Weights of a small transformer language model.
Architecture: LayerNorm before each block, learned positions, biases, untied embeddings.
Training: a variant of Muon for these matrices, 445M tokens, 7119 steps.
MLP neurons of a small language model. Each row is named by its layer, matrix (up: input weights) and neuron, and shows model dimensions 208-399. Each number is 500 + 25 x the weight over its row's rms, rounded and kept within 0 to 999. Numbers have three digits each.
After each neuron's rows, "fires in" lists the words (lower case) most often at its 100 highest values on Wikipedia text that the model never trained on. A number after a token or word is its count.

L3.up1418:516484480494481475518517499535502445484523507509480484483473534520494526445486530482487497431518465510498494492552461474495489491529494548496517500507486511505502465512467468509469463521542518504499527457530463502486545508516483508494524486488485481487477499519484537511482532510513489516519516501501539514534507485460524522497453498566510498476523526507475501537501494465512542523540506517486439510512506529484518501510514540499494548478489498512489518479533510478519537503552522490485515506503498509509474475506502504499526503465517553475482464510496521511520488520479507488
fires in: "and" 67, "however" 5

L6.up1184:500506526483519498550473502529515492515482553473500519491469496521560522515504502494508494500482500545526456454519481474495476519503497455488488495500534515561508512472468518540539469503487500478517510464537529499497503506551565513524542542478511497454508527479489506510482498569487492501486444519513493485483489501511507517451515509484512471507467506489483467457516512490521514482473513502485456518505531477464521542512474476537527499516524491491549549494527458499486484466501495493454486505484464485460492517522492521472511493526508479492555531504484493504563513475490478516
fires in: "the" 28, "at" 12, "after" 11, "by" 6, "for" 6

L6.up1856:534494464482489526548488478499479460548486546520479499504433498499521520497497514509457526501451508536495524462548525469471520548539536481513486460537515520508510516530520503507515526523526526439507507544475504524506487489462503474468520502498468481483516488466484468490509449531499490475540527490544496558489462516500510438508513518510513490454526514485525531517446533529530463512490494490453519512517509466474454508495499507490443499512480512541472458524534509508476529464504546473528527560473462513560490524506520481471504504458479524509483501509540449531491466501501483533
fires in: "to" 93, "t" 4

L6.up1818:491455482487496541524464499468491478514464486495471543522476476516510539512498479505476496507455507516523453506532500485428518497543468501508510470501505456466483507511504510516478518484533515498498479517468494503524526488475495512476509506501481483531478491459512488468494470529527467463502518540526519538497491524503528474490495480522483530503515516482503504496438550538495499467494473504502473468475536520467469472495503512501494525501503526524501451491500513529509484500502483565516508537515486541506515510484483491494535482473482529514440523503508494508528521498465465505
fires in: "to" 70, "not" 8

L3.up1383:470530558516515520522462471500514490515484496504520514462473498484489533472535523510532543499449495504528476529498533467510516494482510473527511494568518507436532479489567510516506523504494514475474501470483489534499525505518529462511471507481529512536494532487471512507511520549505498502483516477505506465552488494480498495550491501526500489488513499466526508489519512520492462464439476530529520498514481493512537459530472484508498494561532551494515483486500469527489435496462502520545517555516501514475525512480511487509517503499492517506519476461502487518501537536497478436
fires in: "to" 49, "as" 14, "named" 5

L3.up10:516497456508545438466505505503529472492470491505472552482510526523493520461514453458515513476507540483517492459491487518502526556506529490479517523536487496485465489531487514476504504477485508469534522473533475465492489502518547509528505524478553489507496488488486452505520502524490470456498479531518499514488528478483505504509492518523505517474464504528473469481490537554498462520439518522547462521536543550490500479517498542502500525480465540519516495488498522530510507507480518468515488505481476496517545507476488483448452471482532526463494515460496453513522508509520513484
fires in: "as" 32, "and" 20, "it" 13, "that" 7, "so" 5, "which" 4

L6.up1131:493476472481511469513496476501493490501504522498489495515507461499480489477547502491459485520460507537469500482514497550487503509520455469485494478487498472523525513520478477474467512444568485523505506518496456529488480510480506472513508532503504482460480522553471524476492500501476523499536524504515489496503490543552560527543480544481503495527481489508533496469509511486477500535529493503476478498502493452540493480482518536515511476507521501481428477507510475510531480488505521487474514549487508533508500497476481501476513526503516484548495488502475503544479481492484465500
fires in: "to" 52, "suzuki" 6

L6.up1801:499502487516521514499497466525502481484515515547480506560498524471493504525482475498502534473501529521480492488492500475489488487504507516460502518521494498474501516484544506481466482518492471481495503510506503514466479503482488550508487464477480491454504523504480503485499492494425512494514477518491495524542499503511509525479511515467481542511531540473506538516509503493469523507460500511522490492491522461493548515522499467543548520500486469494446514534494467490465479510519474448498500496472472483505527531497473491512511506492521513526508503486493459516506484509546501506
fires in: "s" 94

L3.up1916:504526508509460480478503542519523508464504490494503515499484474563485506504475534502483479492484477520534497477504480502510474531540489497496494515507511496484509506535479530505535518539466518470516512508502478491486457520497482492504452527478495467474484495512504514487484487477515523529506512490518515504519496482504466484498497514516486477538502491515497501473488550485528539471498473510500499541502462546511472493490502446474483507497479509543517513491455483514523506519514493530532494539483506497481494490466515525562499473535530505510493487529462472491541503493527500502
fires in: "it" 14, "they" 10, "in" 10, "when" 9, "other" 7

L6.up1046:512479481488514483497502502447473507507495487476441554516532488541517531506464486478482523513512469483532486523508488539478473506516525518498473509519496519521533460487460487498474520517465454541482460525477526485498534520529455472467471491496465529514484489503501490507489489499464491503517500522494492496486471508533500491454527504483469517511488508529548468520479463497501475471524500501547476538535513527505504439512521501466497449452496428518488507488484457497508481498514503478531546505528492469477491503511469498493519491455476485502482510527504513526526510481497549461
fires in: "of" 58, "in" 7

L3.up1463:496496467511498527497459461541479504503493471482526488491440506475542545477534472528528498528452508524495473522516512465501535500523503507516483521546473513454508520461545487522558461513512469463494499477500528498493476492486490473454438488482533522528527506470529512529511549497512489499554463456547537538474480481456526502536441546529511524524503497527475536507457499484502461456472455507518504479506487473466512486538507503496455519513530527521512476487496530507477490480479494498484520491495494519493507559487483496502463478492477517534497516501505465491493502518498507466
fires in: "to" 63, "can" 19, "could" 6, "would" 4, "be" 4

L3.up1106:495485498528488529494487506501507538479488560441490538482508525487505494489467514520507517450503494548471505481509499508509541500460481500523504511507517489494515459455510524533495492474496474482535501523497574539535489515505483533500477469491496526472523462531511472497496524513462488502539519515478483515469499474496514479502479503494500465490537479493474460498441495495531513438487512523532453543510494455544495501507523536510520512534523483495500533484496542487496478522483465506529508522519467478491505491474507500462499477530495499534527475497498489496471525537458459494
fires in: "of" 73, "the" 7

L3.up827:503479460488515507477505493530488493462480471487522564486451504480523477549498494513518516464510543512471496505500510482544526487510532506510482514518482481527424498500540512494544460492541500478461524503490482468501505532487533500456509499479466453495501524487505529493494490522492511553499489524520521559460518528482506554500483521561525510527478468480495493493477508513503509543494516485488491527520486508501500520495532481521505535442513509489518507526550477534477551464455467504517480483528473518539483516502499489437502519507481490494475570475533473463484535453528508470
fires in: "on" 30, "in" 21, "by" 16

L6.up1442:446495483502555500530489517539516472509539456525518494523489513496476489491480505478482470516531533550493507531466451513448528520535515490503493484513563513492479486540503465508497540517472463468533515509522482511498499490459530528495498473545471525475477536492472543518502478516515484475464504496488460491536513513481538498506506473479503462502466507505508496485482522528521530473473537499507464526535555500486475484524515541480478525495499463494464502472523517474508509526497515477499481510518537463489538514529519503531497457501511531505466529481536525520490528528517534533
fires in: "was" 43, "as" 12, "played" 7, "served" 6, "to" 4